MLP neurons of a small language model. Each row is named by its layer, matrix (up: input weights; down: output weights) and neuron, and shows model dimensions 144-271. Each number is 500 + 40 x the weight over its row's rms, rounded and kept within 0 to 999. Numbers have three digits each.
After each neuron's rows, "fires after" lists the tokens most often just before its 100 highest values on Wikipedia text that the model never trained on. A number after a token or word is its count.

L7.up2613:513541471500543514551462416564522495454456488538480561492469485496458470482553484566473531484510474563489423531567465471426499483517484559460468511463510564533391528487500479371478472576479539480478538541506450468525474475528554483446447465580495459468450579458517529445527471534522533522535477529522527508515514517516500471398461455532526509460537528525451443458531526524511514522523
L7.down2613:483499524438491462537534528515512517508432468451443382494516528479459414466532436480442524527520476505495548469512494528442434380521472510584533524457489487410434565470466548540542558497504480507539475484462511477463437523492512498548515525557459530498491503489521600500512482532508574513515495483485546488458497482542531440546488535435472489577544469493572551539484550385459474439460
fires after: " " 44, "pur" 7, "P" 6, "-" 4, "0" 4

L7.up1392:477523519447540502485457498615491479427500454537438471508467527501509493543515497497469494484541475466478476483528483508480491411461494481485542483528497528495509486510463475436502490477522607518524482503462515523524529429468536561609502558458456499550524480561553426503529512451519440502486515496450452463423528479503508535450558523495502578581500504489475495523493509537471532417528
L7.down1392:521527468564517542438488485418573522506480603442507494533498511496539522456505453531502454441458546459499513407492488539498477485557459486499491529549543532528563527415517500465548527526458588551531433526492499467496490544539546497545508488517535465519476483492503505568482488511481488502528530579511488473520542415496523531451545524539530463506522521520505480522571457436454511517474
fires after: " " 38, "1" 19, "0" 5, "2" 5, "s" 4

L7.up1352:568543405401573482464499481479507469531503518517473478578515556571495505497472417507506492510523505451503479480532489445511503458486509500515458510521550503464474504511502508435519525514452551513452472493466498492492496465514548515520507552483541396496466531492516513480491423482440531478527487553484467470528436506511481538508458483502559485498528483541474389503503460530445513519457
L7.down1352:554504457391499470533517562506463563551485493506438502434496444490448469501546504531444529492536537456524472429503486456513472488473475502546497519522470574502470549525468541509517461535416471462463555503443538505480540509471533512550472492512420522469489493537532503496561411486556516445533570520461537539497502541637480521447500516562455458496588488516526498445487601509499470526582
fires after: "\n" 60, "-" 10, " " 4

L7.up62:472489532443555474465491531479544492455580453517484444481515409597550532488532494565466546453475529527468517513549506509519499481511595568480497539484511525473540542492540540550439486537501477441468501520461546512425500545492530555453475495447512453499487494458497455485462465470558472477515463464527559565439486500502524552479505492538516501512489563503554502488488501509458607519554
L7.down62:545452429490474473453484475515474567514438519485505593431535496467513554486480491422559504537552552528511517464487510542533462446532454580588561529516425484547557447480475521504416523460455480532539515556422573540499518502462496527496529590470499505478570489488627502519538567534470563445538439475484445560551504491417502525469522400509504483505517504461443542518547481514556519497530
fires after: " " 33, " de" 9, "s" 5, "V" 5, " (" 4, " the" 4

L7.up419:562510493543515462487528495600556460454442511599433455494486474643569498507533472566457549573487512508434468527504518509484507444435483560537534413494522462423490494453502480539538542531438505544485479515452567510532531467536544517479449526540494480545468522468512460519470502527527474521513510496489505525473442521529510494544522554520505554447450528472447428464485478488535562469518
L7.down419:451510612527475475491492552415396503498501551460464423520481489517420532444520505483467423535621487467538484518505532554559490549506531489479501515612555464479457505500504489562519499597511505502494578476462613454512476506490470514555517534517541458545512480587515505476543527500464552467497481505526508479503454457583519493512501469527465490508526474499542516502534474570508447530523
fires after: " " 45, "1" 9, "-" 6, "oc" 5, "2" 5

L7.up1001:471508510550533497545500440516456507527437454492503557477488522475488463541531576505508514529543535458468573437443509462491458440517470482515501582537509498455446451485485643568462521513480523526458513535532535524517489495525473498477450485494513471475460561517502508474493526506500491398547458475500475508502529559489527499455486540505433524419525511567537569491479482484549491603612
L7.down1001:462517494510407443538500582568434393477487478578503502461489546494499519551449495499549513491505476488521521405464506589578516518475526507503410470543490514489460575470519494477483484519480431478543505431539473479492448516547515397477547444523533560575520499448498485434531525525533468537543463474549498567523478456507569543511472482482537489605556460469509547548524523488494472520502
fires after: " |" 38, " " 11, "|" 8, " the" 5, " Team" 4

L7.up1432:512495478416442492521484496557515466478521576512466494534538495534437485550479487473522524515515473481364443459474429469481512419513442548502484539474534481516516555434552489478549536490489492514510500506481468563502520532394451546471520615470514504459459538432471510524494457506558427480582442435459479508461569539514525555482497500578477509493571591455436549549524488445452507481507
L7.down1432:540556472517482497472501484522477482516484459488450461532551469503470549468513503507543428497499483423493574513539536461428472522494553536478479539449426437520495515502479473445483555622471470490506536536473463514545512534503418470537430485478573481503549562567488509482535496573494520548528462524508494546506551559520474471440510530497476485500489451596567513494489508483494486505533
fires after: " " 55, "on" 7, " |" 4

L7.up2018:467561456472489568455477488500404519472534572497448489461453470485500486571502536564422603458539543512471531495571496465511486453503555575539523526475447498492390479484493495477527520471506535480436483506471523453553422515373570542460446511463462478477451547476537583529561443414493481457516480525472468514484464481500506546507454494532528511462485485585424531491587449479476550548515
L7.down2018:475514546513492460481541511497458511505490529548475504493510481438508477474499533461415513493520510444598529488520514422469521514422508469522486492520554577577468532528579481476510450473509503455485541500544555531563528477490562479441461490555534532491543554512499516531498543518492456497507444528440480470530396525264572459466503469486474549461520455513509488488465441565528511459508
fires after: "\n" 35, "." 15, "==" 10, " " 8, " ==" 6

L7.up389:559488534479552551422502476505470457515465519519489518541527518473487541487511481510507589567577506504483482496515534455516518507482549536538475388464473468438507517452499483433508490463455465465427542482500503491513532489481500488482508490458454432441501519494472483547499468501499519526570513393465467498494522536534534528425533518581511438458411556537490444508522535523469535471508
L7.down389:487567543518490482499518524512490475491475489521550527532517534538493532469461511518575517461485439439517538528540523570448541483475485470467440494487481568464516461546520472456534404476496525467558465481518491516517540537534523553495437468567485533500521522550488480505553551478511461485479444520528521521534536531478530507480524432530491498428423468501521447469540431511458549445469
fires after: " " 42, " a" 11, " for" 8, "." 4

L7.up1964:553489424459492491537494469495558517515551470501511521477510403508495499524546505461512551543495466475478486511501544447515407482462536498485485565502506498537493486530564540440504490568527598438491525498541536452468439490407573458501486461411500505482514610486537509480586470425511594471543441431504441543518504552501523551466538502537507539475398566467539482477503535482538552508442
L7.down1964:445544474522491470461502603480546506526494518474492501486550501510517502510498491491484492449498506499491559475477483481415456444535469453524477389508498443527510484488474485514510477549510592530502486500533399517492475460531521466507459481470487541546532479450525482648398477552471496518462436451471531478500437423588482476584524478436560506506538494526518468515550470448506467420550
fires after: "2" 24, "1" 15, "3" 10, " " 8, " on" 6, " (" 5

L7.up863:472439483444498513479447504552395486513474481487429438418448470535495538449585527530487520505574484498496495485469522476509539508452494591496547511553481487434484534479446514535512506567494479451480554532453494524522515473485453506481510487462484475480525496444539481469421494445589535491522441462535496533464526541511529489509492551556527474494458501542527464486481512440496515530506
L7.down863:526477511539495516433506465483484486546543497489528463526441545539573550475511480497551503472489470572556539489484498524498443472529529466462524458507583497519541532447547479491560558492524483547466506496426510549473499498451491466412492476518557474417480517548527500525564547472548507518575549467388511578489523473562478514561536503601454470462459514506547492490500502496519421517530
fires after: " " 50, "N" 7, "\n" 6, "C" 4

L7.up1731:518487457517525471497491488523577509479532495510547493441442485491526465540491573447495541514514478490481541576485516436465439466472508528514533440542441509475483557497445454508552496530515493532413408438489480483514595497454536564512520546517448456536495469492454589560589487476510441463550432557547507485442404495485468523516467487572505542524523506529459438511516485476526543442503
L7.down1731:442495497463455487509488535535547519454515471450494487528524460494565531496477445509497490518469555463499533506516478499455509543550483520545528487496493517563497501479442448507450468478505548603511525470459488441456519574442568484544524500469433527556467472482509483533528434487482505497471569535501466459504517456613548472482450528431501508562526491460489511445548521506548515517460
fires after: "s" 22, "." 14, " S" 9, "," 5, " Mc" 5

L7.up1818:542530526549535531454486463494495427449473482480508541471528467558523494452493574567497460536533480537516428505543448496632495453487485516491530467439467544471507479469558579507557524475500572429482457485536453489456532427410477468456532504507502520484478495530525559499498545457481511468488481454539506531509399546566426549462498420516547531586454493475551402475477491468497485453510
L7.down1818:472548551519486626553553502447492490524465497492551554452551478468529539509498556479457429570445517545551556498515467563490504448533492427439421530524485441531522476449531465504461502464526456558472489546543493504523558470516517451447552559497489531425513481480476496508568544520473498504447457512468532491504451516493503506530465455479530436533497528503529463559549451520550553502519
fires after: " The" 20, "." 19, " the" 11, " " 4, "s" 4

L7.up1985:502486484488485450462506516569471515498468471491486466467527498546467499528505517528492561516489637420501483427522452526459480517397516512478434485422512482501430506521462455490440582524553482481509542509465488551528480478459536462487537414581474496457503526433512493498481502495490508490454523449508519675541470582522463502499585528440466512480448518494476532507497495482505539488454
L7.down1985:490480460515472444590497475588496468472480490496525477488496524483488451465516601507464532467549508485551505480508516511411485494542536539526424457442487457492455522546539513529514472476497534482474552564516534477485499565491549524546422514538496502534484509498526498461556462545493540429558516529539530509517495534641538556377520564500474460492475495515482485480498459474470498524502
fires after: "0" 21, " " 17, "9" 13, "2" 10, "1" 8, "|" 7

L7.up1161:488471494551465575527442572563450470527477538509493500499554442499468510567500527511516483475578437563497462504497515463539495497535458472551498482425501440513446497485563457536510511494501493456449473477517481487588503454485448492548487493482470481478531439549439520472482476532496481442557466384455529473536476429553516575529471476579554471569434516529526510523541508489465593506504
L7.down1161:563434480488483486430528495577512478455442496485524474532573516481438538511508546478602552521501538468443438465452540504471463533565505455426535527492471449466474517526482474541505477560491463489484534480469512512443482480502455484439503504496518523509558558561488497588502574493382443546474473485432581460496501529456445533514518532575516495461448568550465531533523483520566575452461
fires after: " " 65, " Erik" 5

L7.up1694:428494508543484479597492480481459444579505527556460484465518448571516576493585484540454493602531486472513537429523492568505448452519495481552456487442476491526459428541489516529520464485516466496494471472482508491532473502515437425542530511411483510581527566449490529503462457525537547461489468539532500519515501527539550457527479528516440523427503508500481483513477451466528549533494
L7.down1694:444484527515458486583531514449473511455481437551525508507494457525483552511500408496498470384472493474522475504556524492444563514539548500535528556542514394534555486464485471482511513499533476407488483513532493510496530525524450465500455457582544552472484522520532490440443468558431498447489436514491522484495418535621534520461547519491550505513517400536430510496459532517478565467490
fires after: "0" 50, "," 6, " " 5

L7.up2194:457558490519543558474488443520525430484492503552462495510475501509480481486522501546451559540517466491457499429498526472413500458410530490508516525480509488451552522456507561487411523525574480528396470470510516566461466426476504450488495509534523574595485512525539513453529451534457509466545496479477503582451503501496495557506516510584402499597500509532554444486438513466559435484511
L7.down2194:570504459537486486490531549494480597504515508465567531516514503521535565565494539473464414431481498486485481460515475538516470549525500459499486538556526482530496492492453440439407421488490437532470448552514511518520566526541483507504458463472559446467495472457476532483539513532553495505488462459519442438487497441554471469442556476455525417487498515474453509544459473493471462496442
fires after: " " 45, " |" 15, " (" 9

L7.up399:498456565480517451429488602482435496500482569504498526490454511513434419529551465471505435455484474468421494518494492440480555584424469506511512516495446513507497579406413511496576532563514521460453519484475478477551425459519524591599466441511466459424474528431517482490510492479557482536504452412484469459478554520536474515449512439533482576505438491526542507495504508452552579548460
L7.down399:505459439484447449502517545539521514498494474429494408546528464485485503485477473456495586515496588459473529526461499526455471484440546483499464464484531545489496451501467498494525548532475534506505470498504534495546556496498539456488505502419502486487479517466412459459493576511528589475462548470462568503509520529466425610494449371528508528533479492475390552472441445469557532432544
fires after: "1" 37, "2" 13, " the" 7

L7.up806:477469506507546474486509482514405465535501451492428433526467487495469480528459435477506554431596482519530530396497474538535480469441468564616500521436477543479438517479482546553528544449481521443540507537473484525497534452519569472508531565428488498468454507521538510539487524496535458474508469465463459495522516465488496556495475524484500508537486464523540519485494430507490539603541
L7.down806:515441533495500501439507522495524445490536464499480504542515596439489561468510549508523428488528535541470481428459455516544487555528502460502500432484522531517583510544466482479526512484490434443481490487577472511456519444433526514528491430427515522570496500499489538527482515563528575524565460509565460530482469477444543497505510533557541487474482449487521494512476470552545478451489
fires after: " |" 70, "." 4

L7.up1012:487491404473473471473482385525450444518485467527387462523464459472523490500505460520553518458520538498489522518504480474542448494462503492489500567515488469459438571513490484498528481517469449474494426530455545473563524499440505476601537469498533541473528498535502502376519463517574450512467483463506399527523458537444478511452452466498526492493406480501497401506514499554521539554502
L7.down1012:515472546456508499503443545505526493496586490497508500466490533510524490398474556461581503495482518538485580438452489565541462512531501489681464512580559485532518545540487455500479475452520524541526523505478534518544526488499502557533559472531465519578494372470484528474560530494477556476535503480478473498518469556392484441521508522530514524431498526485516516479455460486510504538505
fires after: "\n" 27, " a" 16, "0" 11, " |" 7

L7.up2334:503444525482513533515469487460492519497519559528515484506419445445504593438442526468492558440559466433532488540474430554441501490498446552467532521448488547493459570504520489467554499534502481489478529455407558528510519437464534477452503527453522529427468546530458504500540484512486515469456490468517499469504469465481449504521493466463452545565521568548507521505490538505511484495523
L7.down2334:511460538516575471544518497497496475472511508438526550494494507515524451489493437473473545541442568443476544480457570445478513466490425481505488625509445604427487492417480524432519470546539514504527449469477519455530533502500519499455567499494460424481438478400551505475532424456522535436490517454563458496406490518632490491506553575467468461409496507489483523494511498470469493454535
fires after: "1" 37, "9" 22, "-" 7, "0" 4

L7.up2731:493535502516508504530485486513505489445502503477453553483508520551464408482480419466489421487490467541469505519550464500593455483430501470517568462477496552504510550487490532504529523497512454512532509479492439571508472515469522516523510468459448489539516505477507435503493436488473499519498426412462498607425561490540554558489465479558536493474518466442456541504479547581531578527545
L7.down2731:504520562552482544504487477485546440466496481446523542522516577548500460522594523496528493568547474524556497523514468472545558488494437472523500447490512570484437474478507461479517461539452485449408506467565510455468514496604458435528520459532539535445505513515569525451496499487441537442460464467503501507519537422540509529509429482436590481485440438513508481519487509487529450497505
fires after: " " 41, "′" 10, " on" 10

L7.up422:533496490425515554482518491513488507517500455548525508485468558465473484485513513524470522464515437450421500500452448449546482458470543486532533497470484511507457549532430533508490511614484501515493536483508468501523529458430497530476559531437526518495467554461516518505543420511516509445533463454478466443462505471528489509434488456525498503541551586544494490526419517478508549519560
L7.down422:519499436528498527480462504509466487425534479525535568504558510530394513475465506559473489506423457428495459425535418492530491474529534490564454472532536526446467545570463549504553493484482543527545512516526446518528456493530566538490557439509447535496536442505539405526585405600469445457478551502568487497501522468582496582552547450498518548455589492487495470498553499467515480499430
fires after: " " 44, " Candidate" 5, " Party" 4, "|" 4

L7.up361:482525472522469430473495456521478497515442481504479432551498511541542532509532563516505527405438521391533473511517467499495531478478502514458462431442474519497483519519538588487551519500462474539514558504560566446586543549524549507421441458451455543495543621498467548516536517451461529440526466509471453512507492503463535482510504433552455522535492539476488441549446454530515535481547
L7.down361:546461542531482482495481560507565494533562459444461504465494496487530487473433437520547399512537458515504554481482470473512612536484405478503432451545532454523507548474503488458449512442519505489515449489482526537510496462510533477503486488507510509513514505484501489479508513488461493483582496531595432514607415512334498504477437572484482495459480468490542550427523500462470508513489
fires after: "," 23, "." 20, " that" 10, "==" 5, "1" 4, "7" 4

L7.up2447:482543477411530462536457432474514578483495532501547471450459484455519453488527483470476538476480492484558530407509478492517487530478500515671451565539514536511452386483382498468583521567493453433510478542436429524461586513542478440521571486522480394449472472492470513525539521421481489491389487507434451526529516540498491497474525520490509475555524497457483483480541518478497510562535
L7.down2447:500460531550501475433475544482482506512487453500467534479533462484469471477419597506481489448502524505468506501439469482523500513459511529383464455439424469542474459537521509464531503492548456404480508474529528539497505442439515517525393504511553523556550530559453545503482529566518499500515471548513498473521439503561477447537583500509470525519460449459555467516497556540466506486431
fires after: "." 36, "0" 10, "5" 8, "1" 6, " (" 5, "8" 4

L7.up2100:493460492496535541539406518494471484517458546462483442520482514510461485515500499518444505461464560461476478439515478448505505537446535508502484472514463489514495543538539468464532566510471458489543485498503517525536483492516572478466530476440504446441416519546472499520517497474478519506548522468551480501483423447532532544485443483533505519514439539638555513461462530487391484570492
L7.down2100:500478476439503511451479531560563495484485487463549436583510495495453504502442559423469509517482530518500484499467448564522483562538528582460520481511473529584480502506467505419515491518525403502549542451424556449447485467518493503498533577427488502501521488489536503542436477546539541575541455522510548485430517422448459478514516496537526489528470509533483527449522549555523481516517
fires after: " " 34, "″" 17, "°" 14, "-" 4, " (" 4

L7.up1192:534534457406494492394478504547532452383597467518484492509492537533492518479492456500513498450498499530518493569431496440579492476519525551542382475386521502435518435459506501533533580515521543498421486508497469517507462546453491556458570461495502518479504514514478548528573424498473601532494510500442546471464468571502423478504477494522481519548490467534482520497531538501436456498429
L7.down1192:473522475548544563515451593502497502540458539523505516512501499548385587543423493471531454513486450486472513460507557460492472530491535493509486453523479546522536482505462405533464459500440432477598445510486477474520485474511499450557480528471390492490555512477487512538450473499506485480556565420465489480433543454559475468473494517443519507523593542510460521497544491557515546494529
fires after: "." 49, "," 12, ":" 7, "ru" 4

L7.up136:504598453445521511508426443452494528518479471529481544530515443542485444463515497526426526493493530475516438469461570493497513443510484490515480532462454449513518507527525423427471560521480534470500525541477525488553503488497466549520531533476459497533471579549500504426436493458565428439538449478433507493470538547493488448465443456496520497543583469521585531498545559500445515514538
L7.down136:510466473488558522464488505435463569542505481477473542512467512513560479522507522482493502439551559532480487483499574482544484485504507560522521486446488520564485517481471449457513527472429464479534544548546478539508473474484486490536439461515538598449522535413403455501496522546464506486507554527513480459479377481505534504480434521520414536486434450582585549477500480512488587435446
fires after: " a" 38, " the" 9, " A" 8, " World" 8, "A" 5

L7.up1395:505491491518493447489478397505393483523476516512524491485439471532534528457467525554469535461568467539547517524494477478493459462499506497509532512387506501493477448463509504512499507462519511527521554541511504615491383484445531461514476488421490565553428561480592459447502503509569495499481538488504457507496450528482516523461525448538527511485450501588560524533564492494481526488543
L7.down1395:500501521546521462521552457428487577569463479501518452460511501537500489554475446482533409472498477533432558580521487475510533500463505524487528479514420449528514492441532525464493581583500477515443482445495482433530425481470521443480512468446515484477473478429517497526499544561466519553495493490498456552571560511590470456547454507403455526512464505535544509483518543499496558501484
fires after: " " 50, "im" 12, "-" 4

L7.up1877:479437553473554589430463504490483515497453519489445524428461443500451575537521478562487511485484591454512482530528470508520536543455453503471484476523522546480475594475456421534488509500483549414529538409491536482499488551485560439480417506476511489479486537493591557488492525507419469492450403504531496540483465482459469488516505491472488559549490456562463530511485524485533494480516
L7.down1877:457550518491488519474469516534473494536546513478524485504570530457532560497483535531461507514454457512469532448505474555502477467495479487423556482522512461536544536479508483475487515491518504502522550512481466527479506488456548501495561512469540526492515459476458449507480527527541491480536478481483469503491488486177486533504430519493469469497528487528518498551504516527471447538500
fires after: "\n" 66, "," 9, "." 4

L7.up1989:495535523503505499534403489459407507573507466465494474486472522535466523588469454527488549486489427463464540540548507528522559520499556509516499521579403471466522472520539490527552498478444494484514536473444497517514491485481488533534534587466444505532486455425550581438477522418539452397481499534487472482490470514466466527466519490469487488514512479550403511524462564554485545493511
L7.down1989:535526514468497496468557538496458472516547515562504469466568433502491558495444551501468568537396438433511602530537423636491489512538496435461478456525546458515419556502534467446568476468509511464511487523529510487498515521518620411438455471469460450436496526629568428553533493497471532504499546472501536511490531435562494488504488557531451504546571554437517448533510502569465519526502
fires after: "," 18, "-" 15, "." 12, " and" 8, "hi" 6, " In" 6

L7.up2209:560519519510556463461519430495514463556511528506513440474471496526463471502505468537471518517493573454439498523570644464544510498438498449532500537510437500492470454559504511565469558546479451536535463496465558479525497438526466534605540528514509539479530516535484505499451477439545426469556538417460490560470459534495541544513497527457563580483530515497547506503488528531525612433465
L7.down2209:536490526483469494529502470494534471516477463510524500505466502501570497462470525482491513527470562487513511490543504563459528533502496522545478502502543455569541482413505506484510459473518485556546485507582490482483516497439476468411466461501517499407487568516434505468466467502509494536516524476539506379484427465493556569533506417484468470523518517459490522493532512524507523476496
fires after: "2" 25, "0" 12, " A" 7, " Ko" 5, " a" 4, "o" 4

L7.up2689:506469500480489451532477539559502460526550454502488495442500484567510495512563430551493449480552488554516406523542423454599532498516495526503571490504502499499458491506460459510521548575497515414450462530453442513502485475407524503575482492522425512540528494506510464490481522473515481564480540506443512500473484551507464537548508511562561414496469556591520541512462569557560531513433
L7.down2689:519451544527475526502516506486569491437403537522583497496562453470545548506580497510538461509500460483523547516479509513444483489507501495423458505397494584585558485470460451509470501505520459520571417489556463517456524451518476513468499587506513447467517592533496483498530469524530500531503502508479535410523428403396584488487521492457496500506546463484475521541444537458440532600476
fires after: "1" 33, "0" 14, ")" 6, "connect" 5

L7.up2780:460494606425513514531484524493438512532528454528510423521522455479447488540454463496438497456531491530490474475461487499475570458449470551479552484457437508482490490483502510549524532538529450440519507434459589456508486439550520563481499563488456524409423502525499533535544506496489509488546530521459538552491460564519451527447456446587447545493459484468546462530527548488442505533574
L7.down2780:549437513509524531497497484473425480538464426511457480519457508472536482481528546525473483463495491458535543481452537424512529456513578477494471489436521488582459529503484546443578439524539495578504512477445503465488504561484530547487558531487509505612523536482475556425536442578487545414503503494622507504457546479506422485435473498474529532505559529512489480501470479464474557486498
fires after: " " 45, " in" 9, " was" 5, " is" 5, "," 4

L7.up162:550514558528553505555502516521449478456586482573490519456428541536418547448544501435520540519529565532488578462481538541427478506490404515466457490525452577496446527561440484535497518503419514495522491518460539492487491464530505524491455510512455488489488491507528558528456454537519461518572489550500502528504517496501516514474580546534467513466488609444514433515468497456486492456544
L7.down162:491482509535496511478475471527454528542453512455484410527511480524526516525490516583457534519504527432424497530520477499464461488468461499452549497486493505433539460501462498518495492531511515529468505518492508519531506496528524550466489497502536463457518519486433502508538495502551478461469540515539482546447456480494479427461505432464465511493557554511437544518531479480508520434505
fires after: " " 23, " –" 18, "2" 17, "1" 16, " in" 4, "0" 4

L7.up331:465428533512493511515411454566477496431509473491543466471503451525499587536481468518519434469527581459486518486521418455505492511549516491542432473498503546507506499474526563567507495518477498560581539485529461533547455504517499507482463544495496522407455523532434455500493430501495535510540503486508460520506492542505518484470387513504486479511479544435531457397456527471496468471494
L7.down331:560508517516422495420457491421536465475487534462501461522547517514480578555466472469491524555522462491568457430466509516498502571496597541528482500483458488479515492553478476573552520498539545526544501481537423526524507527521491467464492504447482483531472527449493471421541434523455507542460496428551488540511459511581569440525529551460495475508466445518540558475556506491490469465469
fires after: " |" 59, "---|---|---|---|" 6, " " 5, "1" 4

L7.up1234:545464491481587503494457533535472458415461597622469510494462489572557496545604494546505509524514495471473454464512539495487425529466468490518513539478483506498531477564546489498483463493491523497562512472541455423512498526541505512538451524535517484526403493558558426480489491527434547499489472448521514489479490433527529519457473539519510536486494460453476555504418496444530513423485
L7.down1234:465544477526472481571532506487495565518551456479497504603542510475481451525450502491514502491558438563450533532498421526561599462541480492550421482536513478516477437454529472448460462497418469490439505488532552502521496515448523527538526504414561483530540461513465505501454552564493497475493573493488465531546501502565510565497565438500475518557509483471508473514479455542481516504479
fires after: "1" 41, "oc" 13, " P" 6, " National" 4

L7.up296:493455481466491512484495440501446514448508533537472498535530421476555520516451584539488483501539574527488451480483517520541465545528606482463529541439518457447467482476544472473540483459549484497491552515468538506535481533435538432483522538480452454484483556446493475514582496471601523496554398510578474449523551519478505520424384513574524477499425501503531458539522464467442508563506
L7.down296:511497488485523481395395452459484522521554516532488489550491523484510548475447507588545446445528468469554505482529500554573412558444477460434485461538490501456494516515500575504453496465548482480559513543436513482555458568457488537525484525541462479457501442495529479462501537502520494520488517544510460532500469479546539475542461497536523501504487571490463474518517525492609552542543
fires after: " " 44, " the" 18, " a" 6

L7.up956:582500460508584474569408481533546488545559453530491415437488517531493463482551511471494462524529445424457496485482508499510520494546545554559581452534474561512470513504535546561485540515470544415542497482526523464471469522506526516500495520492442515510517515535538550508461414520475545498527516550500462545499585489490581508459523527480470517497519563509510500460512504438464508484545
L7.down956:552534465501563500588529452493474487496528497514507532473491448552502545506502482482423515441499515467484549442504533537451531510460515479504529470452481573590479540517498503496518563457466493517495513408463473441517624539521542508460475473519523499508434467518549479515440479563522495538465543474445512494507531489548600447447568486457398519465495438474517545495559492429488548480446
fires after: "5" 22, "0" 22, "2" 13, "8" 7, "4" 6, "6" 6

L7.up1056:462521430476547489457481471495433507457511479539524539531516499458470509495406482497511484491518547489524550487544426512488524437432483468493553454500540556513495488558540499509467492478495468531528517518493557609498475441464506534496486532516486552505477487493624520506522474514533425487502480369513501534470548489473506541521552484612427495535500496469586463510481540496445576533502
L7.down1056:558543491524482565489457509521600485442558535504532496537555537563533526465484532492527513490548529512545437561566503509601466523539589513482486527501494516475508493421509457548435429465496498449499475466501550469577543463487534490539537522474462503458467491520513575514482441506511463518510586457458459520573393495504494393465491530410487433514568451453546558551465561503602481468540
fires after: " " 63

L7.up557:533523444490526523440536474509518413500469475567422460519563479497455474534538468503467475526500554518541486473471493491456545507554479489536484479439486477522475470561499572430502528506479513509453513477492516443479510469534528556480520562542476439549568555546500421490468462499457578502562497443520483478535475534478495558465530508542540548469498529569573494460511536483456420509484
L7.down557:487493535469445480470493530485540521448511478548427484554574512543496536505493517512496491481532491445461582505576489530582469480509532491482524433585496497477447490596431485494466433507524461544519517415505534540483507573524557516442494498508492513580484546555566598481452460526459551477553512503489512536507498524629495443524552515494471488493525527428510535540568461591549553445512
fires after: " " 41, "2" 13, "6" 4

L7.up1417:543510426522512496443494492540484517472535468536509459529495453475511508452622413452476495539545483425418548453490543506442493391379471577474512527522494488448415548483537628492473493482481425486429482504526495466497471419449498477523558504474498592513507556438555456457517450531511467507608473522479527493492424516485510589486541505546524516554513537500477459480550530484500488464487
L7.down1417:560441485468503500500511527488449515458493451511449533506514519528530550489498524522431471474506538494502477499549485515496508539524525451492484489532531517543531486472456519396521453487498499518460521486513500519453479495520538480410553461468486476459546496523506494609488481462519503503490525478481501496506535538443464583514542491559532470472532527527482492523469517506487495450487
fires after: " " 35, " |" 20, "," 16, " the" 8

L7.up1817:464547420516566491395507476510446462430461524462439498459506465504477538518540531531500542521510508523559550494495501448574472425426571491541578499446541520431428459526414565503523495504433481499477466481442484474476571542477454467453499459495501474439495485563490494555552489510518551515517500503471466539481463557466467478495479512452467549568573489511441493466480490517434464522450
L7.down1817:519399511480473519515511535463447528504548479434509421608449535473514460443550526446584509536498421455542489494505521512424510518503449444509436502534447471485552528569509515434493475524501481409482515452423462474479536446467513469544496515454578543494471503555533537484375518527537536485481456546557496517544537395588509513448544486517516462503428544492441496493481525487551550510487
fires after: "." 50, " Se" 5

L7.up825:499575398444564448479469545455516499511516497503426507498505491539450519552475595558483479559546464473496480444506463532522527447505419508517537522502499576446484522570523577487479556447491523492565496408513465482495503479484512560489461457495456481484454524476557528504504488525526528475519442511500479466543508574482500548538502418457519492537531459457550419497560514478448525523562
L7.down825:478444430471452493490528504512481546428458454490514471490600469528514533455528543489561526472501447480498507478524465489510456504514482522568547541523495462490587548486448540485513458462559500469530612560527510554495483504439543515560580538519451508432510522514487498497457535480566515519489460473473521498542524491685532526434489525451426463502506523511480550498473531578505483542550
fires after: "–" 48, " " 15, " |" 7, "\n" 4, " de" 4

L7.up635:520491416433506495500467416588487480464524484503498453516459447456550499488535529458536514496591538499534506505500495461483473439526456462458526420492464462544511485495494516443491510511486484490550497442445513489557451453479530514478511535491456488490471538438483444461457461440517504442496531530520451567480578530526509506518481513525544506560501552459470483509456468420561537573566
L7.down635:483422479537437542531474544485522501508504511539491422483493519506470464515470448471534543498466515519401470512537614509522521559495519524520479546437498439523507534496421486491498565536443472488499433443524466490475542501552522443528446465407568549505504479441485546504528443573563529577502571512514499564499510577524532477488534441471455442531471414524508490460493498557488464518494
fires after: " " 51, "\n" 5, "d" 4